{
  "head_dim": 32,
  "positions": "rope",
  "rope_theta": 10000.0,
  "qk_norm": true,
  "attn_scale": 0.177,
  "init_std_o": 0.0428,
  "init_std_down": 0.0,
  "warmup_steps": 0,
  "schedule": "wsd",
  "decay_fraction": 0.801,
  "batch_tokens": [32768, 65536, 98304],
  "train_tokens": 309600000
}
MLP neurons of a small language model. Each row is named by its layer, matrix (up: input weights) and neuron, and shows model dimensions 80-207. Each number is 500 + 40 x the weight over its row's rms, rounded and kept within 0 to 999. Numbers have three digits each.
After each neuron's rows, "fires after" lists the tokens most often just before its 100 highest values on Wikipedia text that the model never trained on.

L10.up501:493539479492455565461547484552546513454541470443443433498522527539551440475493421545497501560454564503476506453428498428443495483525519459533498499486544456532473511504456453547496489553438454496501531537402478553526494511503517479472468521478524526516525532473522505459447471438489501475435496524536512531527452492476520530487474517544570569423512486548543518462469473511556462531550
fires after: " ", ".", "a"

L3.up393:557464457485519460502512543552522476499460522531476518513482487567519478503491554554542521511552491512486444532428515578479490512522476555561509490479585513525447450556432561488473530485515454457503508503496461533505440557491482510567546488425436558465513442479534481524551539501492523533586522513488591485500518556429526450475459538492472531576530464486570532474482567428465455474514
fires after: "|", " Sep", "N", "\n", "9"

L2.up189:432499419437475521507440520526487534433545494543486518518467490484524491564499523497506458403461477518415447508555518587479535501544510512477482510494443527543505537464455501432520483552506525514533503451491474489482512537508555465469510521454523469570479502513603502426493583498450515462530467521508490548472528524538530517541449477533540454511546554464479480490489535469449566487480
fires after: " re", " co", " Co", " pre", " mid"

L7.up734:511549513530500459496512511447521573505466531518473570437494542497534476559456571410485534514472490442428512476548534431469502520566489435593547467494498515526560485492430512520503472490467497569523465454475498519528484462499483474494484475477461525492436502495451450539474458502507492466496465472587574516509581489507525560508506538418462488546482481419559508538505473496545511508463
fires after: " ", "re"

L7.up215:540535510471541498581442538537517530468489511556554510482472464437507476536503427493449481528511500471508562511506419488543546464487533418605417487495493478421483463513473519467560570473468471508510480470520447434504493479494543487505482470556473566392508598474491493462457442507469511553456471532435536472494474554511531491490491498523501539458449510512476514468566592500455488490481
fires after: " an", "t", " me", "ma", " Me", "\n"

L10.up440:469555481512542528525445538539469471524492509508507430568495409473529522518460461492487511464525511536429565558474493527486473437498546507446501486459497507477459434580503461509547513492559484515536453510474540524489454555537462469537576538551523460528424514453493488500453475432510507542523552532470509600472561454513519426459581475561515533536497496553486447508446491558524492576510
fires after: "1", " "

L3.up104:508566516537552489522483491487537564456534496537462557439509522508544506502519475555488468469499524476573481509465499506504492502532514472474489557496441546567494496471420530443461481452547477518547486462520472509543470481442537496463453515563534466448425564460499521427530510506539512482489449560496551526486504473434511492489476525451471480506535493405466495490538517539559531496488
fires after: " a", " an", " the", " The", " A"

L2.up0:518500523543559544523511444498472522492539523486504535544492486471561509534441486452563481492439483487527541511474442497509481514473468477526436493482493512473563441439503475469511479478443512504498538457457555476492552502426481513521497513485552496464574500467522547482526487457561443453572552477531477459502445506614569559489526468540514480473454449453477526547504597537487530501484
fires after: " ", " ("

L7.up48:504469511531532591507541558486507494506525571466493483386452500574502537528584459545508468536486504508505486523532442417539540546496429468505496491429558493459502424482431473529507434533476509501457524470518488453471487442472517490524501496476545523494503470505502548499473483478530464468465487554549494473551514463500514516523566521466523498458508602464467563491549497493445548508502
fires after: " ", " A", " as", "′"

L2.up61:437369527561562511504483546506477492531453471502537524428401499459437513515476447526523483553500494489494450442520492450502436511503466648489519563462483484441521524496501476524516431522541428553538522545531529516494436585496478475543514509507537498543598500462461503487493524498521477497496478522546487466517504557498495517458482519538466483511489501539506559509526471443499523520601
fires after: " ", " G"

L4.up826:578525512475500520537585537538473492498538470546570490508540500473542502491506473322526611545534527474559510473521485514416510539601500519465507430476528506561472561564457523485535481463572499524459488569517467476523528517461545422522458476492445473477473552542525449522449514488407517497554460489484492470427464554548487537502478516489547476463523578466537517511468459412480533518479
fires after: "s", "es", "ac", "si"

L7.up633:503511497515522434488521541473501547489524523502517488484518434453504551504480535517576531517457464529448536429449533545525481530452428499557527408450486552444518571484464523524535501439509510497525441504516592412502453471486507590611513526499529457474482529474485528549524535443486487525498492486560508528467482440499516514501527532509421537530477548474512484531494505522520521473461
fires after: " ", " |"

L11.up759:501457483437558580504470536458507498460540480492485500491572521461549523470520483470458471555488482525477526576510488476529468479542467459429505513480523392484481504435562483488505500429469554531519497515482481464519632534448485443500528501568473521485552464483456481513529477492529546547497468480568475508578512519459598496487466465482513484475430571396480507494558539528450517544434
fires after: " the", "==", " "

L3.up740:463431460454483491510440554497512552555557546500543506524575482492526493488494514565426517499467491532491472485532503491547500432473432532596484492524501496474535536455569455484491496461520573542493470522539501587471527501484541458464500435508504443549468419588411509458474544452469586466548471465469461480535506481543559464577502524485493501582485507476495541526458488475547446442524
fires after: ".", " and", "M", "-"

L2.up489:456499521509519524471522528481438447430503434450564557479566570589440487507455517459586568518509536539486494499478559482511471456443527446501503550546494439475505499455508446519589437507536454496517473443427558515463466462479488542509458504490399504483527478466475502442475531443508460551506500454495490527523505533487487507483528505457563559473554512587499503423518464416492457489489
fires after: " ", "s", " W"

L2.up403:495514524510569478549456480498502478616484471467496501503472474500527414506512482476574499539507493505558473550548437547496557501450526518481471553527531463455471497496498455479502507516522456490509485501451524518513432524490428522471542503482521510550486547493482477440512493522556529452528535442482529504485435457507514511420479532490510520464556504554515520530539542534558474483455
fires after: " ", " Vel", " La", "\\", "-", " \""

L4.up533:547427548486482541495525549518501462579509460504553512492414461598447464413483499418491445460438525508511458548484478491539406463543435525520480439459513451531524485448410585465466471441510517459523524599522456519527481533566523550488564525518492547455497481430535504478542533506511497500499475419524548543474472422536481432447495522507491512491452525494528534510530518457513551522471
fires after: " re", " un", " (", " Re", " a", " de"

L7.up119:451492549456497530545492497503567570472525505460496564476482567514504515537466478493438527584524544531507481580479541492488495527544426472457491455528524458474471437514535522470634550478508460485509492482472441515395470497547523472483569538515429431476534475504487559482568499529529514481454490460491475458521553520527506535566537501520510487492534493383486456534508567448485518495501
fires after: " ", "0"

L4.up760:480407579404456510482511465525507543548580423512456489485512606472467485418460475581421507470591511446540474501536452477479521467523477518446506583571480500518474416496476517468526433509469531448467463475459515496488515537510511495569495544557483513560523487432483492431451456498505486469487556549494483501456483503489510456516455480508487500439503521504563472591518492554525446466522
fires after: ".", " ", "cu", "/"

L7.up464:466522508470469560501470515505460505472483481465465437531494513494441559430530538543439565510458476456460504505437499441505526482504510437472603445431474525563521486545562478583429532510447505541541539566469490432532494552474562505493503552580522460532532557515454427519431441544552503475509421448478480496519529430470532467492511569504533497504499498413506524547485496437447502554470
fires after: "8", "9", " con", "7"

L2.up276:498509529486485495499441515557511463505535464494513535515523505512521496516497524459412530453559453453566546506570404583370523547491558538508515479471471484531521439433512500459488468528454475462561472510496469523487443468470447528530584444579490478513496538462534485509499530529524505476547501567507548509508493525474466492501467568453494428440479435451539453499506462457490509511476
fires after: "\\", " O", " A", "mathb", "right", "al"

L3.up500:489564524433455485473446484544469474556555503496497464492509546445534499529439518531563470538587545632494453441581481496520501493490431477538518442523504577536536424579446480456471496541465559477445492523432447485452503525458497523525463515474604539540507491501467466437529499524526486526480493510475422539510490508492504504510465565539491466484546478458519545475490548437517475520495
fires after: " to", " and", " for", " that", " or", " as"

L4.up118:540503575493521538450556618544546517506558444502553503517436536460494537583430482474435520475538468506425545548521501531488480455497464457494469532481496508505520431524463530568581457452493437526490605556446466522471428532449516497527535569475494527521456489524518447493462511519508463411499531474496449488482618481478530496515535561476544418498502556478476514552548495457425466477454
fires after: " ", " |"

L4.up813:465570505536457474464479551496460459509538555477450529548526519561506447470553473468467486407459511546500554546463521528476528518556570518479498528527480455532530444448526565505475500537504577468527525502496526435441492501461575510527499484536500523484550553510502514474460529502490487565514480507522454503442586470464533514417461571475581516437519490495428512439520529464535426523504
fires after: "1", "ar", "ja"

L4.up194:473476594474438513459474520557533450541506506525457520487498476564470498477444464551514500489472572518513554505520531545514489445517434540498496487483510492505507451475489462528444527452550501508473545518530574463526584533515495451481514541519558466471498500434453485504417523518476448525517403582500439522535426468445495472582437456519525484511556555475486551519453480450505447495457
fires after: "s", "\n", "es", "P"

L4.up766:553450453507480547422427482570450518455566488549445436524565496485469410488454519466489506461507531484456479550456509502490506510479489489506517550510573472518496527584463441485448452528502544491494492547450504507479536578459491545457524450445547513489489489550534493461516441456454524530490496512481562527482548566547544551496499509408509567484489484499569471524550455472558541477566
fires after: " a", " A", "A", "pa", " b"

L6.up393:465475453479443473521535487535531538553476570474460499498523536513559536509486483412445499486445517482519525510560523533595547448471518541444497509512551490498480428498530486547532524496527500414484472491410541564541482519476489535545479512437519469453485447441505527458496478430433456464586452528501564528498553612492525576527529579473474397580509487497481467477484541414466453503526
fires after: " ", " Bi"

L10.up604:569448523563461559465438462489485514438483512466580479495507587520535530527483467477526552434500524484384518459532447502480451490473522488568535537503424525531536499487497491515515466510546524464473553509483544451512509453494513547510550528541509517476558494500528511509517495473563470422512447437499459464556455530529453524454516554483504498448496463452505423539490462485440503515505
fires after: " ", "-", " and"

L7.up393:488459514511456529550506473483446564453495502492508463516502500486586457514434546428494505549533509525493489454475614481515499478435518467512468512486485422497519450498486512495504533499523447485474485546491483499487493487524525452521483518504629446492496517473538500512594505526503430553466523392516483516559529539579553502448522478491463607490491485511532509577474491450515534432493
fires after: " ", "8", "4", "0", "6", "3"

L4.up852:463502522467341514488484471439512454514552463486546502541479438527467511509546546583511386464516530514471458474506467516508463491540503539580552567475582485471557478515517517495544481551478476493438515539543487492468496547502543547545494461455512434421450429438479564491493539417410571516462482510485503495510549481547468559454453556582465466468538528479502522489539528524485507520601
fires after: "O", " L", " N", " F", " V", " H"

L4.up163:442526580517588492508478569513505546496557507517468415535435469491518435532407503514584489481547516463484503514471517467479616525548516545522501500527474602473477524388513532487513421537420565510489481547495512486491486421575454487541513452470481476393509456555497441471447539506517481480468528527507480495495499465461553456450493531429481470494483476486537551522509495503486505477530
fires after: ".", "d", " Mi", " Mad", " b"

L6.up402:495446478442457443513508583583513479495490462504484534456546532481495367544467450485584542484523546473523620494516507535477491490478437495500522503439560475486519563512428513521591453463564487552522539583487546468452506476486512447535451479485511554538487455463470510443494520538481533571469485531472488526515460502458458498429505491520495504503467438495485551483475516548497529510547
fires after: " ", "s", "p", "qu"

L4.up613:577543501489480464565424500504456443481558514455540521488532558464511485485460533458432481534486505455464492494452519533448500551490473525409473473515468421489438503513516475483448507476500547533430494561516548526536481521478512472524526551505451502600491510543496573484494467438457555482531492515467549493509469492534446509530470479483422446481561511444433535513480423561525536507484
fires after: "s", "es", " de", "tro", " Los"

L4.up801:512453511500465536492462555539490520527496489550441450550505537514473484516461468491531464414494500547469498494506493482539560479521599446462501456600417491466483537463468506542493497437489488476469557536525456529446470485526524470457515493571530502554492574456494551566505527518553474551556480469446510509469568509507482486523507581506476501513584510437482448478468443464557506516412
fires after: "1", " Syria", " he", "5"

L11.up410:484412543581558537468468564457532508486540504509515518460424502558501464485505495484532540561496470484510542474544473467442519487477540572521530480369507573493482525541461433505483561510494528531554473491548519479469482533530543470544532532484471492492508473509524522474507437458510563455498498483529478504416470528458448488487497435463549445542501517466434415596529558425463488448475
fires after: " ", "ae", "–"

L3.up516:465502480464556520569535462467482481542535529514438505550546518533516468485443484489498538516502495471485537464495489519511521498498480503516556429605568522447530525484506499553469509487440499589501496472533455497416495461524422465479503527492542540527582520536602503449528493454479436353405480527589460498530499511502537544496481526516524531573572479416537501528477525551523477570526
fires after: " as", " was", "\n", " and", " be", " ("

L2.up470:474512408538525478486498531470499431539507447549555486508471514518458464548487535590513583536519629556504509454446485480532426456450570507573523510503490536422411469522496496475468479464439424454453551501486496538451481468502478487568556487528518448462449548502449514488547489427528437469499515447520495505506489532505498498513530504452496519458553441574448470434572533428455474526540
fires after: " ", "K", "\n", " Bur"

L2.up141:558478533564532425517466538465466526485453452520424473501455586578445521488516437411470535548528510437486504482454421516479500529544469447563465478495529560474490465487502534470468488490500426488545489462515518483486532458605452486478501551510464467502559520520471495475544535486537417414472561511477424516481476437480583510549516476487515433555516484507521457525509552507504544533501
fires after: "\n", " /"

L4.up788:490506575494463537494510503457536510441537464530537539561535520478499518481492499462516578512551519524602506549561528449508483456506534429549505549516509533521505543468532436511472494510540516445489468555530452584523410487550449468486531541497424513444458594464516562521504430520493559417449488570514496508462511461569489444444483517525467502448520481494462486583597495484483487508530
fires after: "\n", " =", " E", " O", "H", " A"

L3.up35:551549422497485526476485506404546450546462535523501506429379520518454433537544500466521574516455504531512510486429424479474586531508510480508479492521496429529545535470538483525524471506539552497504473435504494542519501492487498458463500477507489494497487540493531491473463533437508557526583546434461479439491560461513454505434525573580477535561446570462548434516454481493536489568530
fires after: " to", " would", " not", " was", " must"

L3.up191:491487539414494466454499476448493547500520521544515449472493601512565553456431513471470492452499437495442559510436505521513515568549550498501496500517454469493512499482472506431481454557476533523497472561558535454494496465505468493510507465589480467450457472459495512502462435440510536507506529495536447471448540502559474476532466537513486478521504436476454481537531503522495548510448
fires after: " Co", " co", "°", " Cor", " Sc", " Car"

L4.up473:561525536533443492511436491538519429460486450483474414499519479483440489504467494475475485458504518470450497466558569602481552449534532450510508501475523517435514541552480555485494442472478417498475489466448474593569445552516533557505491537514495516472536587512567481463508513520457500558476548480468532505498504514587398494472492505563530545427495489505531517506511451551523527562464
fires after: ":", ".", " =", "E", "S", "al"

L4.up229:543507473496489494491499502500493499475527545464462461504437466501527519483482508551525576539532480511528476548445550488480482472468513456483436577506552587478510462561455444521489484516536491496581407503546524584553491564529455490418493531470534491510462521454434501451404446491454597555534471530541528508466515579476497447459505526410520537530518529479569521476545503547518504414513
fires after: "0", "1"

L11.up395:544412518557438463515499510558519442482484444554546510504521513496493442547501479477494505489451550453489477459478535552549564508464541509478501494483529469511449500543440448494492446484427527414421482587551507496496509500523553514522472540538496563463475591457518485515493523554474423487496503457485503424558427504502522526466500463451533541529537456426475478585419473498503511553512
fires after: " ", " (", "–", "1", "|"

L3.up216:553498425468483611472473479587560542514575489435404412457440528489508519411562513501520466565489506565514521495515491527491547401534579529527492477519478526480452475462503525504539542506484480513533429586518459485503496484570520483501477583451623492514566489556477557505524538508460512504580480520562516545492452503426480478464504521457453478497517484481508445436440521585512477525476
fires after: "."

L4.up271:432525511491479513484525506489569517540491470467470488442464539489443548566506521528473616538557502534497506469436536424385529482462532500480501525413485523505494467483454500539571507521476451525447499477435489479567435548515501528509498504602552496488459511537466509477519489436517480465499510441458510527531528485508503507495558399517454483448467458388443553522562536536448549503530
fires after: " St", "K", " U", " T", "9", "S"

L7.up288:454488548478554533504459501523614562513567492460509488469533550488501446469475527530466545472503520494511571529467461463437559491547469527488508560506488451488500488451532491489580503496551489470530515461408581504452438464508540454478527448511467523479409543450549543513461475444502433552512566474452495470432558521453513519584469509453529433522499473524413600475428542479460567514490
fires after: " |", " ", "ang"

L4.up854:446470525466561437513477551492521553506510512533558546429541499449497491528503473547502488488489586504551527504580541514561485518555437473413417487497543420545512487482488474426523530472487487513495526553431482483440466478586576498526482521435495522522544479490537535468465482489439465433498521516531472536516532540514459516497441562406474490531500517494479507509492522560461494517528
fires after: " re", " Co", " Re", " co"

L11.up24:571443474468517507473528584499500474519437558570531484522501507579426547535443441458511546424431524499511485467508469532590461546465510511506487495467496545496532533506491487542508446441504498539429489546444531482497506479510485531483520554498502519491510489551480530525564506496450525452509480491522524502580510472509453466480571530422496511487409598492506449503510542519480464528471
fires after: " a", " to", " A"

L4.up780:460514502546505536483471497492501475515537479529475449559487499544440443502541493498528474517437447446457464470423550514427525493489508558552531483477480588482544533538520561439474573539522574542510485530476471564509450497490511536493529535535560491465483480475527483438504508531438483490517461467499493569462461501461478498450517572462519543445487550501477470493490422468550529514368
fires after: " A", "A", "e", "num", "O", "I"

L11.up809:499499460473532537528485581489567505478456502492565505558478462570614502472497508406450497482433484463511463565481485520443545484533469474520515566499496531483441479480614465467442488496461524518563497519421495471518543447552555415473545496468569510480465533493454506474469430470433468462451598544491495509585487479550534442373441459485467486500449549454491545495465548446519435476458
fires after: " |", " on", ",", "-", " –"

L4.up323:486434471479481477513473514466486554475418505482508544477516550482563509469508530583482577477458551478504512506449474466574567468464410453537585494515522503479508500488519386525471434484514506524497474497484559494510524470508560468531507557486530519510518496464489402533476475478427475461464492491481524478496498483546545545451510503464471497494511523531470505528513476463492540543549
fires after: "\n", "|", "|---|", "|---|---|", "Ranking"

L4.up290:551485518456526488458547528402474497519446396531472514477533503567515452490507444465515479534535514484438449456464466508457510492448505511552439506461488512438480575431521502488457517514498500458520497525536535456421479575526484465532534575550597489506510514543497480521506503415472508490502500561430500485585523433533473507544417482470482474476454497497530496509525491483444495587544
fires after: "\n"

L2.up719:511544439515548453506509541539532454543482533489547460505483551465500447453502600473540501438448559573487491532519534494568516432489569478484455460477461458516452453466529522555545532496494564574489476482398444557469483443532479502462441520502575538588565499526402499478547474542579508439491488468445544544481469541471570429543506553484521523450585481470527486495527570550502466505518
fires after: "\n", " (", " \"", " de", "-", " celebrate"

L11.up29:479547515534456601493519427445514441515555552554541470444463469476571479521556438488525562462525525490454455444546569489475554421501529516494500543422518583478428427477482549503476487489478522459504508489502551513439465446487493504542505508495578583504444475406518629474476528431505470462448548523510526527540523518525512522495519514557487505468556447477520528443473499484448546498563
fires after: " ", "2", "1", "5", " |", "3"

L3.up537:545511519477501492440489533468479521475515415425509520496498540571461507468491474485539519572504484571436465495553523554508464582444423514513486498482505474464485448476500483511545521539523457506505458487486517502544498493463490543475515487590448458472477585516522582582480491485495423520475439476427510545537446598460485474604517430518435542495520525523449519538472478485598522431442
fires after: "\n", " \"", "Th", " ", "}"

L2.up823:471531546495573418499559476567533464575452481484473470531437563484527443508557506446523464510480530460435450453479537531507529521510414498434523486456504564497505467473531536535510490472522542526533533505459442499508507520490527501429584492533556463446494503426470506516493496520530474483542435439542498523470500644444469566464491554469554474471495469515571544484525545547537548475532
fires after: "'", " Ministry", "\n", ")", " band", " ("

L4.up696:544535475488466464431434488488456468494556545573472517489466445531474513492460470457507538563452584463483546539489568521494414546570506508512541537471500559478528514484561511522486533454497443481574565501561474492473554514479486544538520497607449480482516531476492436498550458499433462416497417561480478490582487555467452488483557483474461501491529476490519512501531553581502487525492
fires after: "s", " met", "al", "\n", "1", "w"

L4.up843:442399488463514565421550539542477496485512480502539488477514526436444538523486507489522509511491496491487484530475424448504509468508509400480460555571489515541596477552465519482512493506570498468523458466529472483507454450473451497448529522495563499544566425455483476483567480496468492478478478455568509499461539505539469483575567531437497550461523535490482500498522531458495551539553
fires after: " ", "/", " (", "B", "^{", " He"

L2.up743:523457460525527459502504565465473543541505480504466518564501502534504437481488510494580542550586503489478479505472536522492536506522438511516495448501543508502555466530434529447423468496554437478502496504463533421488485518512528603509454515481516516509476486501475417524460532546550414451478409519460456538543511484489479487527525489528468487501550543548488557547484512552534538482510
fires after: " G", "\n", " F", " comp", "cc", " V"

L3.up484:500429470520512523528501495502471574456544451478519487526557591477536564494449521504505516443494529503502567566482486543463519447517564529522541537498560491392493471527488456596505492538544489575483440491527538569588488508458422470499470529498530489504479491518469448504530519541526534492518500422444546452431511522451446563518484479503507474494529514427447552524512497485459460439505
fires after: " ", " O", " W", " St"

L11.up140:442507495496516508468493501476470539501453513509526471449545534518557467492493480474480498502457544606492449410480521456515462477463457549575477485404622515472439432405493543556573479459522556524466497574509448509573493555465547482554540390502510440481444522448522460544463487578505474486553505479477421475497486452492559484462514512470473531587484463527519510499482529468516554522531
fires after: " ", "4", "0", "3", "8", "2"

L4.up588:507432580410556510546519582467452497480512465550538525524515572499517389557473493513521485527484504402514499403518516434508466568487526601547417510526439497416472544454493491524461547502433492510455458458525543523539564472481559431532487550488527451471494464500510395517552478485553473478444501473552503476500501535485516538519453522511471492472429535475510487454455499470435550516480
fires after: "==", "T", "The", " The", "\n", "D"

L2.up861:524543459485469507509491471546590467491520474463518561505502476471536502451490480439495481524518460553539524516439466514536524469487527536499534544461476546447518521480464389478542451449521571484437546448479417505555503544513455545596502416498459490404572478471503426433569460477502446523519453556518469473525468528531510392521505565529455506487483520498502548498484475504523536470510
fires after: "-", " (", "|", " \""

L4.up551:541513489437567487455549479505524421500521472526532490504468483417525451504485448479564538514468508462559504428500453520455508468507533499515551474516566492514451546552536480580512510484539500548499435430449556545542463481592523571485472449550463517493482479449476504466480508502480486560474485555465454513495477520476470436506540498533454505568491484527505544560471481494513544486571
fires after: " ", "-", " \""

L3.up729:474510467529494483454555525497455489537504491507609503505519477480542482493519524536538547487471542540413441447483496515548495462524438499486443463521518540449495542486524459518480535511509523524535480443500489500532471552527465471479454420456577533447536504548555552563508528569483459470524586414572459496541478537482493445518486513438520508495458483490546566524522565509509482525454
fires after: " \"", "-", "/", " un", " ("

L4.up469:504513460470493574437539469537496477534469542464544478568504524464462480523490450544491514487497471458491538550495471490448553434487517441495503465512501397546505485553496505517567548484480561492541524518477465515459514478520448488499456494516549506539419513485422451561539556450542525533499515456559496456570477461454475467589496497475448534478440500458492566464512551519452529498455
fires after: " ", "-", " St", " un", " \"", "==="

L2.up136:502499559547540542500528503473538551456476537531509478559573520529494464552490437478574507537471522490450538495522488454475508539555431495494507542526502483455379446521411507526497524478534497504493517498517471533492541450546504484523499440520503494524545506412419496449496507394490458468462461530412435492555511505539545485453489443489573498492523502523486513467485489511542546529484
fires after: " ", " re", "\n"

L2.up644:575450585558532559454507509479540482518526522529498546474489539455513556490466511455468507592492538566520547474498487503514523476484469458423496478470487440547408505514541520420526472454573533548538502447453519506495479516473440501519498479507529511460516485439501507496511465545487432511421546491482506522529463480489540514503504562495570449496480481455473422474456543571513465580501
fires after: " ", "\n", " a"

L3.up13:506471535459539420450516519500565499518423529426516535503554602525514468454432495505439495520552519428497493470531509499565548502528496463572586422512502471572445413462567524485441436489515525534521483510525487488577423507517480523491537493455543493542413516507465541516501416462545484492468532453549460521522507466494547491565519494525462488515429411504570471511525523381555513472551
fires after: "\n", "==", " ", "|", " ("

L6.up626:523521578493491536387512453517461515502534529500501524464522503514460495459495476477385598504512517499511517531518550490360551532497463496581517496448444512549531533522548499477448433509519496593579568529453598539425492492532485480494481449480421517432476464573481481470454484432442465565548472481527496523432484514523511521536429422505562443467497527471564510501499576472472504492537
fires after: " ", "°"

L7.up305:444480496540597487455591540445515494510552497527517503514468455521423499477529478585513557492473442440536518466398540481520546542480503541492488484474544489461458502484477474498374527541489523594536529491540483491477496552441501512540523486550508514438536461517502443460466571518495484505445495503488495515530482460518575533584525472499524497497484535464445513534551402480531534495519
fires after: "9", "8", " Se", " "

L4.up395:525524481484533506522485529495607415481577525477567597511533508420477480519476495564442494541431533463472527506475462520416534506457510482508477546451453499493527457553506481535516486504478500588475488529416505538463459572527494564468528491514478481547501456464462442496548435452476509488420519476543517545515491479503606434484537536522463488470509460448494478585426512544514524495491
fires after: " ", " pro"

L10.up756:570474502529537508512525493551562480518470468570503480432522526515532478501470553526496569487469465449471520516502499554457595546488499461524486516530450481480522511540411550513516484453428479484474557584534459496499502490450531507554436520492535500487440587424463491482518502574457473505467543475434506481489429460498509491507525568508492578457509488559451503564462453519491481467523
fires after: " ", "|", "s", " a"

L4.up368:515487490496530621509541541411517463497499540540513439506474505453522511469440485403553466585497564488438505620474496533489489501526540525528400467546504509500396484458549483466530477500489503473445467556475532470455434520499498454513568494554475506528557441493492543457531478462472495485506500488476461518503529445466463571469522538544443413536484544527486512455458410521513528548465
fires after: ",", "6", "2", "7", "3", "9"

L11.up131:494527535508443495436488596461542494472470533469499501538504477521503493535521522504432498549450479504549549493485475471542557480493458470509473556438465539519431450520520502571492433449557470567432577496529485464497457496521529532561523446538474551546497595550511522422568455458482523537471564538494549599483481526578448468491545552518496506484482484502446427483520604464501454488454
fires after: " ", " con", " the", ",", "-"

L11.up653:554463532501529436470474558488433425493496463536473448496516486470526515545474517513418545553499531482499529492440455521516482447457499478438524434471575536546540456477490485523447516519440477529543547539488510549524455492513486466501501467521467539494513495478477560481456449471487454519518455505547517506589517583529464482480486526497508520497494519514612424597406489479512519568560
fires after: "|", "–", "9", " |", "0", "2"

L2.up367:580490478515473552472504495500423534507578485498501485477571591572486544490499503522589508472533446466483566508495600486545559471502458487486464497468435528469517465516479514478513436564479537556493482449482509523528500469538521498497574480494513532513544528492475523490479455553487475470570494515533424557448524468625474487511466470481488422420574527398554468512492535531492546438513
fires after: "-", " pre", "/", " re", " dis", "pre"

L10.up132:508463418513400508516467480509461519554469522423518468518509426505524492581535487500505569514504543592484490521483509470476582487471458477461484541455512538438506455471471540447534453494480529541478548525510511437469533461545471549457538475476560437555489558475527559502539500479491528504523533487481526554534478529449520538481555453544510538557472456481543554382431495494559419520500
fires after: " ", "1", "2", "3", "8", ")"

L3.up378:520501427507397581530460585501526531541507499442506451478557496492506447470517472485460453448464500497511470547561488438537549455546479511503539553556489529488382488520529487405499436503524585495530474542444422528451453483519419559571462511501517450463501541591497482460484530547484483499535512526480430509599511537518489508513508560496472514498477512472563523539519472514578511564493
fires after: "."